config.toml
n_layer = 10
d_model = 256
n_head = 8
n_kv_head = 8
head_dim = 32
d_mlp = 1024
vocab_size = 3531
activation = "relu"
norm = "layernorm"
norm_place = "pre"
norm_eps = 1e-05
positions = "learned"
qk_norm = false
attn_scale = 0.177
bias = "none"
tie_embeddings = true
parallel_block = false
init = "uniform"
init_std_qkv = 0.0315
init_std_o = 0.0
init_std_up = 0.0315
init_std_down = 0.0
optimizer = "muon"
lr = 0.0119
lr_mult_down = 1.5
beta1 = 0.95
lr_head = 0.00517
grad_clip = 2.0
warmup_steps = 200
schedule = "cos"
final_lr_fraction = 0.03
batch_tokens = [65536, 131072, 262144, 524288]
seq_len = 256
doc_mask = false
train_tokens = 564200000
steps = 2686
dataset = "wikipedia_en"
MLP neurons of a small language model. Each row is named by its layer, matrix (down: output weights) and neuron, and shows model dimensions 32-127. Each number is 128 + 32 x the weight over its row's rms, rounded and kept within 0 to 255.
After each neuron's rows, "fires before" lists the tokens most often just after its 100 highest values on Wikipedia text that the model never trained on.

L5.down705 [ 78 142 116 161  84  82 150 102 193 130 104 139 154 116  67  85 135 159 116  89 102  99 145  99  80 124 147 154  79 111 130 190 110  99  90 201 128 147 125 129 117 168 169  64 178 168 136 107 163 142  84 100  75 147 124 136 150 152 134 103  64 136 108 157 148 129  80 130 148 159 115 113 122  95 169 124 191 144 127 113 114 115 149 150 124 151 138 102 167 158  91 146  78 137 169 148]
fires before: "|", " |", "|---|---|---|---", ";", "T"

L5.down81 [ 84 136 158 103 111 122  99 147 121 119  97 163 123 117 142 137  51 106 122  73 157 120 174 110 123 137 100 124 101 127 130 130 161  67 156 207 135 134 153 189 132 162 110 121 139 111 153 134 122 140 113 149 116 170 130 153 129 109 113 117 164  16 121 129 169  70 101 137  90 142 137  96 142 209  56 126 123 149 148 173 117  45 145 152 113 122 139 130 179 166  84 146 164 116 208 158]
fires before: "\n", " |", "od"

L5.down646 [ 82 145 170  90 190 132 184  85 112 121 136 105 118 134 177 104 134  86  85 143 175 164 133 131 111 132 104 133  93 135 158 134 144 182 111 178 119 186 120 128 145 159 128 115 145 126  70 104 109 101  75  86 108 120 152 161 127 119 173 156 155 137  68 165 155  99  93 156 166 118 124 185 122 131 153 167  99 150 106 191 153 180 123 126 119 123 126 165 100 150 153 166 141 143 140 195]
fires before: ")", "–", " –", "),", " -", " r"

L5.down1004 [107 125 113 173 143  88 147 129 113 142 249 173  76 120 112 139  89 128 177 141 172 115  93 125 130 133 121 164 111 187 150 156  69  74  98  93  82 112  98 181 103 150 140 130 156 138 185 153 100  93 124  79 118 145  80 115 151 108 158 150 130 153 131 110 156 162 160  99 148 192 154 105 139 142 138 196 103  70 108  95 120 111  88 125 127 131 123  85 200  83 136 149 136 124 156 135]
fires before: " |", "1", "2", "0", "4"

L5.down363 [158 150 104  91 120 114  77 135 100  90  76 112 181 145  91 106 136 118 102 133  99 176 163 132 120 138 151 123  83 111 138 216 134 144  96 217 173 101 112 156  99  89 142  72  80  82  84 169 137  93 115 129 166  76 113 122 166 143 132  77 142 150 128 129 106 108 131 159 145 132 101 118 160 172 102 134 129 149 166 133 143  87 168 105 128  83 111 122 194 138 126 192 215 147 148  67]
fires before: "\n", "he", " also"

L5.down519 [186  79 120  97 112 111 119 153  96  27 162 104 122 160 111 155 143 164 115  91 152  76 103  83 135 208 109 106 122 130  98 127 142  96 161 140 110 168 109 117 132 112 130  95 180  82 160 123  92 125 122 160 142  92  92 100 148 126 154 129 161  90 163  84  61 121 132 123  85  95 121 140 132 116 163 112  94 194 161 102 120 136 115 156 157 141 120 123 146 164  96 152 187  81 151 102]
fires before: " by", ".", " to", " in", " with", " and"

L5.down885 [143 122 127  95 107 199 165 102 115 113 101 121 108 119 125 104 102 127  72 103 100 118 141  85 160 157 170 149  97 166 111 190 139 120 149 167  73 161 153 152 104 177  97 149 105 149 153 140 158 116 151 111  95 143 121 107 134 133 181 135 109 137  94 146 130 129  62 136  92 188 110 140 152 128 107 133 120 151  31 104 163 157 181 121  89 110 138 161 147  69 191  82 160  83 147  91]
fires before: " |", "|---|---|", "itions", "|---|---|---|---|---|", "|---|---|---|", "|"

L2.down153 [120 102 153 223 108 114 137 102 171 120  96 108  81  61 181 159 133 111  94 135  62 149 150 171  79 189 129 118  78 142 119 124  84 166 164 105 104 182 120 170 115 153 127 103 105 109 166  69 177 162 124 157 101 161 139  48 171  89 103 167 125 179 142 132 181 148 152 109  72 156  78 111  73 102 135 118 144 154 173 130 143 169 186 133 152  88 185 223 111 188 104 128 131 130 116 138]
fires before: " in", " as", " by", " to", " on"

L5.down653 [172 129 100 166 104 134 123  96 165 163 193 107 125 152  92 110 139  98 114  91 150 112 130 145 165 116  88 107 149 106 203 135 141 158  90  71  96 120 155 118  30  67 148 189 120 103 135 100 161 102 111 156 162 153 127 133 156 132 117 111 141 113 116 124  82 208  97  73 144 142 140 136  86 136  75 127 133 118 131 164 159  82 116 116 133 166 138 138  87  91 108 104 129 104 124 161]
fires before: " |", "C", " O", "\n", "8"

L2.down185 [164 221 175 113 117  97 114 137 143 162  89 114 139 111  90 125 137 104 182 147 129 158 149  95 201 128  97 138 139  90 139 120 143 113 133 135 129 136  48 151 116 169 133 110 123 140  90 162 109 170 171 129 114 151 102 102 113 127 153 128 108 129 163 147 120 146 113 201 139  76 122 168 143  94 157 117 144 164 126 108 134  89 111 140 154 145 113 120 109 160 153  93 152 135 155  98]
fires before: " |", "-", ".", "–", "7"

L5.down482 [136 100 141 155 177 158 141 141 164 143 130 157 135  96 128 131 135 140 125  90 165 185 149  78  82 120 100 117 122 189 105  89 139 144  80  70 126 106 181 136 127 124 137 168 188 137 133 173 144 152 150 122 131 145 123 100 152 123 162 104 163 117 102 102 178 148 146  88 155 172 153 137  85 149 171 125  98  97  69  91 131 149 138 124 160 110 116 191  58  77 125 152  34 111 120 173]
fires before: ")", "–", ").", " film", "),", "."

L5.down145 [140 165 215 173 120 117 119 120  94 127 125 123 106  91  60 123 110 163 111 138 201 125 105  83 106 154 108 194  83 178 102 176  94 101 178 197 100 103 143 153 115  84 145 131 139 179 125 171 153 176  99 106 151 130 167 141 112 133 122  99  96 121  66 162 136  72 101 109 148  97 113 106 131 150 110  90 174 163 116 115 112 143 148 142 169  66 139 135 138  98 140 102 117  80 110 142]
fires before: " to", " the", " a", " him", " by"